MLP neurons of a small language model. Each row is named by its layer, matrix (gate and up: input weights) and neuron, and shows model dimensions 0-159. Each number is 128 + 24 x the weight over its row's rms, rounded and kept within 0 to 255. Numbers have three digits each. A neuron's up and down rows have the sign that makes its largest values positive.
After each neuron's rows, "fires in" lists the words (lower case) most often at its 100 highest values on Wikipedia text that the model never trained on.

L7.gate73:139158151124103132096072109139089156127144127138059125117092133156113127132098109182145139154114150092115130160092138149104153144137159170172138116124140119147160096102135086092131126110110077183116106112091083135138164106139128148123123148091095126092130121133109160128122129119123154112096096119092146119123124105135128097112128092123127105111123164096108066119121115129103094134140129136156131125146137158106074102143130122117103141115192119129123146095126129121174131119145118
L7.up73:117115154127134151113124126120119162081137151102151112144125138142121175145172130130104157116114178121100132110119136094119115107084133131133109105080146077153118181129106148135145139131097152091174139152112147139103110165160086108129169121141117115136116116128105124148149040131149098157147128174106097126157134165150157122103111137124141119146143102171126135151117123149110110124112124122142156135108112181102126166111091145150190148176119144137148141142097102130130129111151116
fires in: "women", "men", "player", "baseball", "championships", "awards"

L9.gate275:115125175145099160105080120161121141119127131102125133169095134170092126053122135146123110159111130124131121085150107159130094160104124106128139132107146118131104143126120100165112157059143142139133140187105113182155128143106134165141085151140117131145159155154147120146137149101118155100119144127147157121145096125137121096123172122102130116156162158159122120132161137112103129163136133138131136130137138131112100085123164133100152128082103170150130122104148134120092183168128139
L9.up275:112111132102130102149142114140144177154184128111110147152106108161126167082108143122108119142081147126109155066150127133145108112081115123147124173116121106092153125102135106105171107129114110146082100136160124120111106173112104109162120061132099054130113155105142167111143124098124098125121110151103165145150133111104097109165138118131099138135126139172133127161124152122122119114097152140091134122130148116130137127112125120138137115138138149151151127120103091177074151115120134
fires in: "this", "than", "third", "through", "though", "that"

L9.gate151:153144080098093121127083093147139127075152132123089120144144072133108111135151132150114081132108114102087127107143169124107157104096123104153142143134124119137184134113097128120109127094137139165107160134110105115137144126116124171160143091120092103114122125116153126154129122117147133131148111104160138098128153163107158105146159132110117110173152122180132089167114156145088129143163116129083137141103110145128086139121100120074096125109166153149121113149141091140086117096104139
L9.up151:127159115111110103148121128143139139103112158128103131095127152137161102132123090131161142178108162125120100145163123119175129139096090104133118137142132093131111139108119144111126122127116128178109213139162153098112144139136187136114156090133131156119103125174139157149122135119178098137130148126169117110138149102105104149129126086150146124129101114151104115125156173135089117146129138121128102138167098159130125123207136131138107140174182116166144092106126123137118150105122148
fires in: "her", "she", "an", "became", "philadelphia"

L6.gate319:117099157114130154106110082110070120100119116127143162145111137135148151108136141190154117109132149115143156153107087137080116092093085114154123143160107094111135085125164136170147118176148132114099086136077064132080164117166143107134131112122125104125093104111125141128145102115107169147105101144133157111123108149117157153107144103074125135140107129164109147132133155136118104118120149173136157131111149138143109140116136147115155104134139098143113160138098126122156111127086123
L6.up319:137087156133139135148128127122076123154094133135129143102124141093132153125144143143153140124128104168144105174138120095076107114132107146147112139146120106147103112101099076102130130128116139137109121123120135176163158128127127130104061126140124150109122141132127148112165098133143127091160135080100158128118106147177115122171153113135133041130138091133128172130095154111104100150073183150121100137164102109107124110115134114158136148150099113094096111134137112087118121123152127
fires in: "germany", "total", "korea", "canada", "texas", "canadian"

L7.gate50:140101127179131126106106099121140160127117137112124100130148106134091113109166121146118133185143115161178123126100169132093089124161103127133162135138126136169147116176123087119180098135160115115163103153097089111121124114166099139124097140086110105138125158092104141117115111125144135112163139149108132145098127099123145116063145127113106137118130164121176106090131111141170179100103136141084108104108141137171105111120134097129135149143148134102129108106099098140118138136178133
L7.up50:138169097114110099140136168100118131097124127153115119099135142108102164146174115094177105126129142102135131093160122115136152138126128120105161159142102158102160128152169140157107159131159140134130138131079133130093111151132126116153148110145113067104168109106092107185090093118089129126115138134132150128127130161089108142105125137103152146133104183156126110124106101160123141132146102186128118112142173152172106130088126123153150106093116165156170141138122111153125164126141138
fires in: "of", "the", "running", "republican", "few", "hitting"

L11.gate346:132153136121096141126100123140117093116155130122121140115123140135122088137101138110095083145131128133120116163124132182171087110129075105105106123162124114139109109105150124112176128083120122139112120128128107134116111157094111159115046127163133109118136136150091130098151143164130107102115109160136157132142133157145144113150173125151172114135082194131121089099157113122135140148175160170124156114102115113131142106097136117104166110141141140137101147099136113149097177155154094
L11.up346:119111133127153166128122120123112114126161125096130109173098092157090132105095124112180098135139148122145195119089145093089117110113151148159129115158137100114164102095111149109115177114146108123113108130124133098126122146143116114102109171148144092136126143128089115113153111147103146138114082180136112169090120147123146115121149093110166061112159130121142128132118124110145140173136106117088091129085159145125109094081149124137099133116104104143102138119139127080127109142138090
fires in: "of", "for"

L10.gate126:132125136172145122137103137141109125087117095138130131122108120136120154113146122107123103148151134115146146095115113166127131175142124122113070118140151110162087110129067120145134128113114142051138114133108113127161132088118115109126112092134157125151106133116113141109109082123140129117057114136122161080121150163130164113160112140123191109106128110094196137149151118150161147153135155122126121120095151085138098164094122146130126095126098120127125124116087119133117113094154076
L10.up126:103158137108130135086102138125139162122118132138132136143145143125102080122112144106155142131084119143126176139137118110123162176114143194092098122152127155129148178100138131103119127123092119126120165117139160173118092112115111114127096106138117073152104160178116156084147155121130155123163080159108122149127096103137147095137120160120164103160135122108130074147125142141132151122112133156174100143139115102123134113100054107112104101137150123095145138135149130100126144096132148
fires in: "in", "affirmed", "african", "referee", "according"

L4.gate364:153114156104091158127120153112108125128132134115152146105139103155130136128100130145143118126111122110137077109115098111067158120136119060100108128148138105144152076147117138137084129120130144155129123147154120172159123117102116100130093144124090140155143118117113109148137149170115141139114102155162163138095076135087130127142183087109126165163173149151164177110132108134120162105137159100091144130098150084130111151122127094101133138135115136095105158131091161110129135164094131
L4.up364:101117142124138107136102153111121129124131132110135171126143103108137144131099109120142112128112122126123116144166139107113124103147145102089103149125142109132146108098110167155081158118123156124116130145199154159146134129140104107131097118091118140119141208187112136102119127094125104110130074131163124081158111123089141100119146075139160179165136151116142116118147117114139077130130140106083114161145077135143148133139117070121143128135133165073103128131120129129131135143144178
fires in: "than", "through", "third", "throughout", "though"

L8.gate119:141166090144107127134145091149115132086123151119125159098178116159150126123127131124095152135134156126158120081094141099131104110126120120142150106119155130147112151155156161126141117144099122135122136127130096099140173132127123145113111128112093068114124166090099127154092104113093094143151102134147186119186145129095126105130120163117124111126107209102105122139123167184101135146114144108120114130093123093128118142146103125151108118140148092118146140158105142111141183130175127
L8.up119:104099093135144153154146117071110127110166144117117111157130098142109097130157140134109132163100161089142147136080127152148165122064136131149111130128143154134135172120147131114099138162154120088119100117119110145107141143152135111116137091113141106099140149114083126110099131115097124158120124160092142102112124130119138076123137106144123140161105149129154161153102125110092109150168087145133198126076135130162130131177136185150100115086111146145126150148135124132150134084140109
fires in: "of", "song", "album", "among", "songs"

L7.gate53:100145123142115125127106117178134089158114123094080116106135094105102104117109193120189123161138118153099150129145093058153171158105141134132120156086131148134111127071167096119136134128149121114146098126124127143088125110142098146124081108131129109093116140129148127156141121117112149093116120121140162127134118159179100160130131114108123087134104160129125139150114081131092156174120148118106139128099134135130119126084121096123117106185125158098114137111115165122126142127127094
L7.up53:142174125142156105117123141119173100123116115088170120120153142136126115062137132124158099150141148127140105129119134135181109117103115133150085125103153091139106161067128110121117111174143091159102113157119138150123132129142069113157109108129156090131124167131125130126129123151202135139133112167122140150123152114118132141092118139123131131126113130133176146136132154158120125179150196163143137105098180149137158097136132129150162101105106152135090130093117115118112106114147142
fires in: "of", "early", "earlier", "late", "old"

L4.gate262:146130120106115147113114122129142123142115124147099115159135201173118080132144117150094098131091191143107120147152138095146113150098098119168111163134093125125141100145109142130121156129165117096145145142120110100155103131151100178128102127074126130095166106099163118102112140143139115118140135116144153115145119166082130136121117119079148109174161113149108147162107140118079141141131123163106104126091132144141103115142105120076137136142090118134093137162147078145141114093137158
L4.up262:104098125139108090118119149141108152105132134094092121088173087160137111151108155108103133135164139116158141163123140166149108118099114107116101147091146135125141120137147108104185113115123126174131148097173123108114145142106104121107122164130127164195127129119149152145158089113114106124103139100110128128111129130170140121168167129122181144122136139129088166090167147125118128114176141109154115117118127084104109144079091144128121117114157140180087093126091127148147104141131115
fires in: "her", "she"

L6.gate209:105106140139107162164089104120106086119119159075105103095093117134119127083128163123119147133118123115113102120067128113102110131126088141124108105115151116106126130165107094153125117087140110113177080157088109138089099113150150150129094115152127135144144138111137122124105116145124121102102117127129138159129138148088166138121150101121123107143120183159183112140114115119150119127102180143093113082130133110174087122115124137077127129092150119123141133138092119147124145191128100
L6.up209:088125126132108108127125094124134122096130127107119116117133139108116143066145188128124137150162106125120196157124106130121113127130122135127177099132149104052137172171110093109114112147155105111156136134182086100102135150135103146157132136072152120124159157134120099101126095129128118094102172108101140117124129158159113118129110148131134150138100165127132091114168119124156112168095167149109116102115136180114119173138103110134152103136119086139119132088132135117123145144128138
fires in: "of"

L8.gate432:164157138133127135133106142130117161089130092094104149113122120115113117138132162110099110150129131109139121114130118132154133128164122100178080136183153097149113136068143194104127166106130124131136108140150134107094137154182151126121124119126114076149137143107087129125101140111140135153175119112173153141098153101133128150147147085109137133162119116121143126130100099132089138157125146132082112140090152083138132118128113153151088143112139139144076122166141086175170141150151137
L8.up432:115161118101126161096106130080068102134145153149174171129161107119168160145134141100072098128085123117133090139138114133149158127136110080116095087129117118133109088133121152192138146117115117131121156111145162122149134131094124146105162118110160166155094153133134178128126097146088143118130148117107133150171154171105109115126129140110175146141124149097123136113103169151097120120130106132134171135133126089156123142114127119145161134089115090142112148151143119114112087124122117
fires in: "in", "on", "was", "during"

L6.gate38:165131107125135122164112149130176129121102135131144122146126103101127059116197088128154105101145111150108146141141151139099119120121166132172122143131187112160121129130129106139163101132135097113093144112108168125118152128171106109131122126152130083111147150123102136125127163086084147110109098121119106138089117120100131065147112151131139160096152165149100130140122106110115153118108110097103098119147093106136106133136105113106095187151124149086098100171100116145113123124136148
L6.up38:142126097150121123058091120168138127151124153130092170100124130126163115146088146168124096115167129121120170119145110127133107104130135143128102134109107132123165106154149118114114144146090159163123102172179144110102153115131140094139119144159150121145140114129136153119124120116087141138139133177176129116152108144113075144133127120141144122174149119090125124141107122153131144171098149156178121133174139167135116128045125140109123082087158132161146125095130113107107122114128131
fires in: "the"

L4.gate10:120075135137122114176083112111135130098119128137118073064137145113134131087107135160103146158162148120143134139128064136098098138162100109087129147171136123120152119076130113066116097166136158110147102141130106113124177112136148102128130133133119140131106098135113139118117111109179163142129099139103131168144106130099135098133129104102147139151146102106130127138139168107103145116130127103149153137130096142105083154151144160161116180166126139124142124106112177167129140115124132
L4.up10:159113105150168146116124139082143104141157145142155125079082121164112106156132121128142119163129101130134092101124139125124150130135098118094148153139156103126109120104143178161115133128108167135143092123148188154137122104127153137159131166088118139139128094124135118177070126095111139073150093132140145143123129115120124133124126110125118124115174126129127088119180122135121110114147147155118129121092119167127129128118165196081172127128071136121139149137109127168129126154140074
fires in: "state", "southern", "runs", "river", "route", "run"

L6.gate248:159134129121126137125097120106114129121109110123114113109126141128139123118127163139164134115130120081146097115116174165136121137108128145152120108158127136110121097122119124126138116070142150115153117102123085154106131052127132152133135100093112119156134086113122120137156157108131117120110119160145098139115170109134114098170165095157111117161118159132135148128099097132136151183096123158134190157105197084123092071124170138123138135095100139126146181122132149162143119091118094
L6.up248:149138141179136165127152145111119100124128095145137107112143104126141143123128129120145141145141120144145113138060111118119139174151167148149072116155135125112134094128101081124154191166128111098148116136148150109136100091100188154118137176158149169123119155120115157089117193147108105142146145079130144131127142161096119116100127147088130109101132134094106126099095126120182141102120106133103142131115151076140129099133143120117152136123140155129160119131098110155092136118108109
fires in: "editor", "language", "architecture", "editorial", "institute", "education"

L7.gate97:132154125127128087099114098110112137096104081103141102116160127141097090088097184155148107141139136143136133124139143131164104106152124091113137134120143125122125115113134103141095137117152144152140193152088108120122110116175136140133105125123133103099125151106122102132116104118142155137168167152127138149106120111092125091126105161104164149159129080169140116155143130135137146131150137137130103051106215110117080086105115103113128158162154144114127110134114119110098147116116124
L7.up97:160130153124115110117143125140150146137129159151107130142136138147098145149157124140109118145168127115089146108088152091124172094079142151151138085133105136133104176186124106103095129160110090102074124129122156122126096090132116112154093120102107163125111118144088120126126093156104112106159157125131156137109132121112096182092141145152151152168119160141166098128144111165105124124110135134110123125089144156172116066156066118124158106148105133134123118103097120119111139124127142
fires in: "of", "000", "m", "600"

L7.gate384:129111132163059124127168131090118105079159131116137111107119144132091143107124148123134125137129098103121129148130079111127115130118108156171094142101144127159161128132081099111156100139169135154128109150131128164128141097108104157123133111117147163112146116100145079162140118113072129122165126134112120133113137107105170078160119099094136135166125123126096125146105126132107154117138154129137155081098135118128136140148124161196112121096111134154115150175120137122116096093072087
L7.up384:169128125128155174086164132117059127100081135138144122145114158118139150157110116122111145109115117114139085137135092106155132141105081134134108093153144100083165089137100138161135092070112135148143114133103085145144128121067185122119116113113119123145128170170139161127106139141124115131135142136125099103146135104144090141118131090119123110163094123088143173118105125143156117107091115142151118101127171105110123115163141136152115126129106153143148149115102070119136115106110128
fires in: "language", "artists", "and", "bishop", "editor", "artist"

L9.gate15:088134137121149110120125130135113139079088122136073124148100134137108143114147135124137097140140125130132101104158117114138107098107141142174115097174119146125128149117150150144100108110190178133131110125151138142090133093166147124160119115160151077113134123063126123130133158096126106119105108148102119178125142120116140131116147096068093118120107102138100143206114132137116126141130147095139133184102159112139105125099115168083133141133137114148107144120130157100093173113142119
L9.up15:128103135153110150091124125140123144154135121129103104073092112106117122140150091176131133101117100145109157148151118147146124153166125142093093134124118112067120094107152134115112152138091125132094116137095108118061172112166121152131094113089140094115107102116132121130103090151127141139160110094127138113140104113142165117078149164136121152165141159143117152166140123152122118138120156171156107152124147141140154161090119126100108138107126157145144125116109136130098060126105073
fires in: "the", "another", "any", "animal", "no"

L9.gate81:127109163122116144121087095154127120156143088137116097154113128159083101109116148129147169094139124159128161159126101132099100143124110144112082144143110127160155121091112101153148125121110143183122136129125100111153126133130128106196145179133125096123139164168130086144185122147144124117135113123160122154117127101083103126166132131103094105106179181098096144122144114088112161149140137132127128086087136116144118111119115122098105129111114165087112168138135132146104103160139131
L9.up81:108102128149128106150115106126095153142123131154114153148159152118121133104170130119107171111131140147106111150174128139152139145129128127135147121133139125153093115152105120133195139114074125176079120161138162106115196139174143134102138172160120094110085152156095095138106164178181109132112150120139149130117125109115143140135149152124134129119152135138107118100158149126078120099123141150144113100128143103146141171168148084127141135082134142098084112121129095122134166150148146
fires in: "to", "would"

L9.gate254:120115102117114072132157114157135176148125103135100113127124117113134100153132154138146098099153113122116162115098117161105125151097139131139123139107123109121124167100138102137154135150127142097097094127130156144140119091118141147135099079134112116151161123145136101180179113154160178126139111184138104111156130090105122102141118117159147072140134119093116159174128138135117153126164131155160136112138121119146096130119085162086113159120113112091075123149142143103112100193150112
L9.up254:102112178122123153111174098138092126092111111075120089135134133091126115121115120126139111151148101104145128111133133149122130157145116074125118082134131125109112097130143119097184142142134149150089119176139100128159119128143142150101129089113123115115155136158144118156127108185132145144106127173107154113120073125136148089132169105141141122127129134140137141174125128137099135144152130116144074110082120120120147145097110147137145132202102100099095148137130088086096120113141175
fires in: "in", "lower"

L10.gate57:176110089138109086155120107129117103172104130124133177120114122121093117113125160147113153107153086162108112119106122110128115113113146090158117074157146132098148111135104147146131139069147116151137117116142102111115111095128119175125148143121095114115131113067123139117131113139092119120129140146115162168119169139105165112121139131135146099171137131083121115135126104186116093145125127126115132115130145081162110094148114120125126105141148080107107134170068124158073152101098133
L10.up57:167073105092129082119128134123158145116119110174121150109095149113148097086156117140123163140152131098127109096112121140146150118126139087179100140177105117134121107131140139167144105152097092149109112146133140131105145101151094135122167142111087082120166178116106137105078090141147118122170147094114141127119166107121158099138154119111124106171116149104131105126112150141086097122134104119115140117148100172120153146105113143122152155127127122124145081115084093128089158107122127
fires in: "became", "are", "also", "were", "being", "was"

L8.gate387:097151133146107112124108136090171151112142109151099153139127138154118153125123174146115125147119125133155141141118123145121119130136134122154142116140109127125118101152078112161128131137107097195162085139081085099100105154098127133168158104122135112141094081162133109114148146143139129100118143154118121125117166124143108074109124109110141096173147103184140171187089132131127138142128119109158079135158150107172132130138140155150102116119187115154126130159092116121109117167148145
L8.up387:159092136128135133109132124124154138088103129117137122129133154131101132118080145145123079113148152127129129142117102149121133142104136151131188129142150103110093076089171143127138134132088112127097093141142113117138135157137084116177153164114127118120141090145090132152140193113153130146202158114154092129113157074122125118138117105157128125154100108139133106113129153103116115154179089102116093166098114162109130133153140098113154148153116088127122101083117141158130118119121158
fires in: "by", "text"

L7.gate447:146106144108121155116107111131077102098167148117127077140156139130098098109081168124130063139198130191145121123140109094126109136139081122124124121082098050135122124121136137107159070113112108131118107150112138152171153132083077115148128164138132138127159123102140096117148112131132141115115111126125115142146133139129135111117117132130131095134140134133118096125112106131082133149131114128119130136113121142160098099125113109090086126069120105139117106150134125111147078133093131
L7.up447:151071136100133150144123127162124100166145119143116179134144134185133127128139145113119121130130130154123191167135119135127127106122114119113085157188124141092137113113133120111104147127153122080081126132132130083142118142091140147107118185127153156106098109108083101159145133122136095110109189154156131116090140138104157162098153148134111092077133153074114164134091136114132091118148109138159111137106143121118147135149127108127129103145132157134100155104135142094143133157157140
fires in: "to", "of", "up"

L4.gate356:139136148129111126133158104176154120116099112102133117158118108141149137123148128155118109072093175112139131105112115116145102153088138131162081145147119176154141149134140103133095119166128130142141139089157165110167112119104086165148155116146122075141136171098107156145151115129115160150115098144131167104102170140129160132138132131119187079101113130101154131151147121084127173126114114108117150111089105154107126148121096121105108140095144102121144102181120144133124137150163093
L4.up356:110168105116165102117133114136136150140165154162144128139129100114143109108151132137101127124119093135117099134150149104148144121125145135149143122125179152138128117095099137110092121110102160148169138075144132123178137093076088147125121117166112095165144108129161133138125133120108133152100169074105102142106116091141145119124099071148144168136116157128146128145157167132110115081157138148179082135159149160108149153152110132132115137110105140089177156135124150090138100116161104
fires in: "new", "records", "brother", "chromodontus"

L7.gate321:139139116093087112112123084138117085088111127131100148105158178175112104118152167113140151112113144128121141085110105117101101107122091098113088125153114119110126135154107149142110149123140145098099150109131102124144100126171117135149122115165133091092081161146132073125154103144165146118157070124135157128142108141157134147122156130096100115132147143120136133133172140154117130146083121147120132119104132117101065097153105097092108109083159085128114141127117114146145178134114127
L7.up321:125136106138159155131141155111123118144065135149136127129094153119137053127124115134161127150118129112086114146145111155082148122124118106148135163149125097144159104136100097076099124149107149081118158116125137137159100129171170147126074129148117121093121131118141110108148137130103103103106124105113155100157066154104119128133167098100150089160125109119155082145125173116151131132112092113132139139145103139140141089132118113111080136168110088120118152122123122149117087167119102
fires in: "about", "canadian", "front", "to", "canada", "as"

L7.gate144:131085112131134111114111143153112144140166159125108112096130131152139128084156136129127094138143143183101117095123177118120106107104078120106148118133096147138125095162161130128119089132141128094112129144120136098153128116147105104163113143121146142108142142096075127131095099139141142133117122110078168168116131149137108057077150124076116105115151162117132173143078061101119133131137100091136140144129103141134140136109152114135148171115127127108098145163108143088139097109108135
L7.up144:124106128081144129135107083141057138118144130098112147157132120151124127104164141149132140139052112086169149117122148127133071122106127151154174148097115125101060140096127120092095155126136114133171133188106117147108107118165124121175096121106102145113158085179104130139145120112160136108137122145153122135107148114162137148117138133127109113146124152149154105129125104154150100118125140129113118112113116151148115133149110136109109138129126105171127190121096114157115138085117128
fires in: "of", "some", "notes", "a"

L9.gate161:129127139140136088183159115161102102161154105144137124118106163130147073106135107134136118158135146123100080117091121123121071133107116139160111098126116120128117116187116124142117129068108154131099090162090152133170128149114162134125114155140094103089130136121117136171145123147131128133125156122124153143091107136111112135151129125100103150132184148127148146133158143124138155153156135156097071173129135122163158173121111151085148147105193132125139136136124142122111161101154111
L9.up161:114104103097124142153129112085130106104097118160137116102151112092111091106143113106117129116139125119115106145153122113131136138114096170126115140130182150124113130169077151190119091150097133093091164119151119176104145138154125119171133118128156137111127160156163154125135132162138145110149152110080180100125172140141127112167136148108177126121148079127144123102148160131129115131133143092159142130125148106080133135106088149108168099157136073114132122114146127132100090126101145
fires in: "also", "lead", "was", "leaders", "leading"

L9.gate115:123153100097092125134117114156101128142125126113104169149138129165130137110116127079133099127131100124097111129118126137084121163082143147112115128135087121135114120140150154163139120125148117125106152126102131137153127110122141087134137118147111134142092133096120088173191129128154149129137107102131117156138135128146145103114154151119160089133113155116155146164120142143103132137132148175135142111138121096106082184109119075114075182174088159068092179141146113138133105154169128
L9.up115:105125150090121119138104113156118143147107126169151152166109082126102138127192116118104118110107166191100174099162179137147121102134138152097118132125134154132120131165128104161136100087139144153082114122102121160121088135189131119146104092153123113147109139108111163086100124141132136071123158103100106141102135148126119102116101150130102091152127181160115137103114133135150114148142123133139083113119159122124105125133142110114114136115132091132105082170147152141127123144119158
fires in: "not", "to", "until", "an", "any", "intimidate"

L10.gate66:152145127138140120126145081102097091174169114128103130085094096151158121083110179147121110079142116139139130114107163176154104158138115108138082142144133129171132155087071122141121121120107114102108106165145128202138092071120128129125132104123117134146114149147145164140145140087127109165166149144161152117108139139152113137132124136105135145130148141132142132141108122147112117113140155107115120137156153088129117151128146161101128148104094155141142090171122162163116096111136097
L10.up66:116127144148116154076127068124132115116142132119103156144104148112137128156105086133192169181131145133158132142139123146117187166160137127120152128151126107123118114091141127128182122142105116137177120117099142121141116098112141100195135129138150107116118132084160156115107166119136145122112138138102103143118097070116139101114110132140085124118119129113125115131126099166179167111142095107145115091176070134134163132136148114151135119131123147149109137101113162131151120095120093
fires in: "album", "along", "already", "alternative", "albums", "always"

L4.gate138:154129138111128102138109130110163135131122104126139114093144104173180143121150146129110137136144148115129116114105095127131084151132116147140103103119092128118140151105116136123151125117128168145154118136110115152112165120105130141094062153144094147127142143169096136156116162087107167126161085160125152175109115160085168114137112123118159141161113131094120154112100107134114170114149112126107147172088111114153105113103119116092117162130135115106191159155077129177173105142137110
L4.up138:142114098113124142094181146124168143115150107132140103129087124102154161150125113132157085163145151117133117130129116134134091130152100174085116110138114133098138142148095141150118195140138141143133127111123147117125185130155182147077096142125136128126149150153082120138131090094122103154120152140094139150097091159096132134083104104125173138179151114144161142101100117137115137119125091136156112112085133127092170131115113137117134118099143133087133099116090127173167128138132126
fires in: "version", "runs", "run", "1950", "running", "1989"

L11.gate367:122132097107095110149122128112101125130117124100162154115169106093105144138121144124103181096130114141087135126088116114144125071102124117170090134161133171139121101107154099127136140074116107171074121130129112123107136126102130137144142123124137109126124111112116151147142082150134143138114140149122133168146179127129170112150140164114188131107132168147089176136122120145071109138151132134131163124075143098168120160135129093144123109113122147147147130203098109129108136135124136
L11.up367:123110144119096139139099118130128148126084128177171138124188137104136094164174118121127128140136132096137091087112167174132121151146121132155101144134118167129117087105130130134148135123103160136148082161126148133145163126147169129146141094121105159129156115092139145090119134142151101138125129124132129118133123147137170087125117108134117147158158122131137126143074140136073158130124110144073118099067130105158138090142105123112118123166161118150134160144147127194097169149105141
fires in: "was", "been", "more", "most", "became"

L4.gate361:178134103117047111129123100137072070120105110116132123123160125109130139083138146119103123119149127116122161130106152138141126145123122101151117135155152102138165122118133102092110143140121110171100107118137144117146096084084127128131134107103126113150133114088136132116175146105133193179148082125077105111111140164115114127159118079116150101151122159098129116120123180144120128146119090182109116105100108103116104128141095123118102122114088123137109110117110162106128121136151105
L4.up361:134095145111095155141175167134096139106136136120100166101165149145144136144128110120137087173089166168127121160134129113158109144142130111178138134131136112132085099127156110101090110134113110153069091103131111145121159115163110151145168119131100082124101103105132183113103105123151129119139140116119085169166132135098131089118119113100144126139124123139087120177084144155142118129131112092170073128128136124110132151139127140151133108106114130159119118133096132105089145138076122
fires in: "album", "original", "released", "albums", "film", "originally"

L9.gate432:113137114118123102125101137136122124109075131115154146161131132130085115137134153112109061100145150107117163141078078160097098096132137153141068110164116090104134106124108090123102139124143124109124121124117117107131137120109103117154084123157149105106121129144138122121095096160113135084145129150087173094205139139173095138112134095092137149126140129169168130124115130146152153174132111178130124121128126112105120120125175116116138123150128134121120101109137115132122157178160158
L9.up432:160157125079119149118138146162115116104109104093146124136149101129125124146136136098145087128145127140125124123101170110115142081101131115174133110155112123116141105151101096128115152135149123098092110160113143115145094085113117129154146091137175121166138099143155048080122148142107139102138169111130164134144102104140129108113123162131193100112189137150139146155089138125163131138145117130091119111144119118118106143196092140091126130144128121102129127144147129164084115128116115
fires in: "of", "its", "described", "his", "praised"

L7.gate2:186120154127096082164124139121135116111139097156112118163117095114153146106163141138126095112106131099148130112120147141096099093097145101115116195167105076125162173164102136104159151145104079135131126113169113105117116102100125091150143136111134105127165085179145109113106130130132138117118121119135123138115141145080093108108170160097174162127151145129157118127154113142127121134125136122095150087188122144107101162143159117111121138147110088117107127135125130147125104147137111
L7.up2:139143135115129128097141086158094096122106175112081128144127144127092134131138139182173100115108150150097134148154120104150103124096156105130120130126132133132129134146137155139129117119137102078118084120141112152114153140123134145143133100087109102096138119146109127131121140118147134188136115185070169088137117101143153076102086131116119185159137147122156149146191159155115094117132141174160127114146123126112138115161106154100134120093115126124129108160142110078093122128145123
fires in: "the", "it", "its"

L4.gate216:128147132134122168093121131196111111125119139119122074126161095094085126079112185151131079120147144147141132119158134129109130141082156115098135089159151093114145109099117111150118136134162112121146091136112115108107128108137095120112150125097129126132126107124111092115096172107180163095104123148126132083135145135109154160105116125107091128141092095140129151129109086107152147149113120130146126156077157145147121102157102100132113142175104091139152130144122146141188128119108114
L4.up216:143124153108103128105138141129129151095125125129143138153182067124121089168120156138116165112168159160145132138144125169143131175143147146141178105121136137128136132105152155119140103121131136137160137115139144111170125128127105126142139152143140086114143126110093118214099122118124136163106141123180127131134118148089154149155185163125135133132114101131111109163156109124120111145177111121112176134127076116114113124120115119121087094087076140152165158092160127098146116137127115
fires in: "such", "tennis", "terry", "territory", "turkmen"

L4.gate275:077149109154118098116144069137104120101116107149164182099139121119118129112134089093117117170162136104188157152117138173142145129125091144123114129157149103162129092142144123096123158111141119114162116135147105149091109113109121134111126079108136067157123129119131134144128124123117163192092119151163127092146115166132146149125150111119123105139146125106120136142104129157075157125118094122154156136097121105163074131120151159110126117111135102150077124127123100093140108119148143
L4.up275:134142158094094117135123136149112105104141093157171115128152144097170140115167135118103125115091103113161149101159114130125141160123114141140099129170137139142129090125090121146112170113134122114116118138164102097162107153113119151094156126135160067156109154119141135148083053138171183135114133118121186118174126171122129109112142113132169131142148134111114125100101186158124118141111109144131115133110108110119138128118050134128127142154109113130083136121131093123135130114128150
fires in: "in"

L11.gate256:136141155125151127136096110122081142109146119142097112175114148173091074148154148148134131111164144175107141159110105107096145104130103161104098126123179160130155123104123105141164129125096170143110158138114129099139092132134102114138084153112113116145117164163123118176156148161146141138141099112119186132088125102094140132159145164103113112188159153139106123128122110070125148151104127129164107129131111113142126134144105107110136127112118127075131183131143121134096132115137112
L11.up256:130108111126129068150139077149109102108131124113130114157146165129110106091117145138122189092149144128129152153146138089157151148114139102097141152137124148101120161136071121212166153131078159139123108143116169162151144134161120101115118127156148125167116149135120120130111125119178144141154143113134192144108134144134143145145130095118096140158138148150122136127137121101142162093133102122110107097158140096126097145147154085151154110095146152101095146109124120111104141153106132
fires in: "can", "would", "should", "not"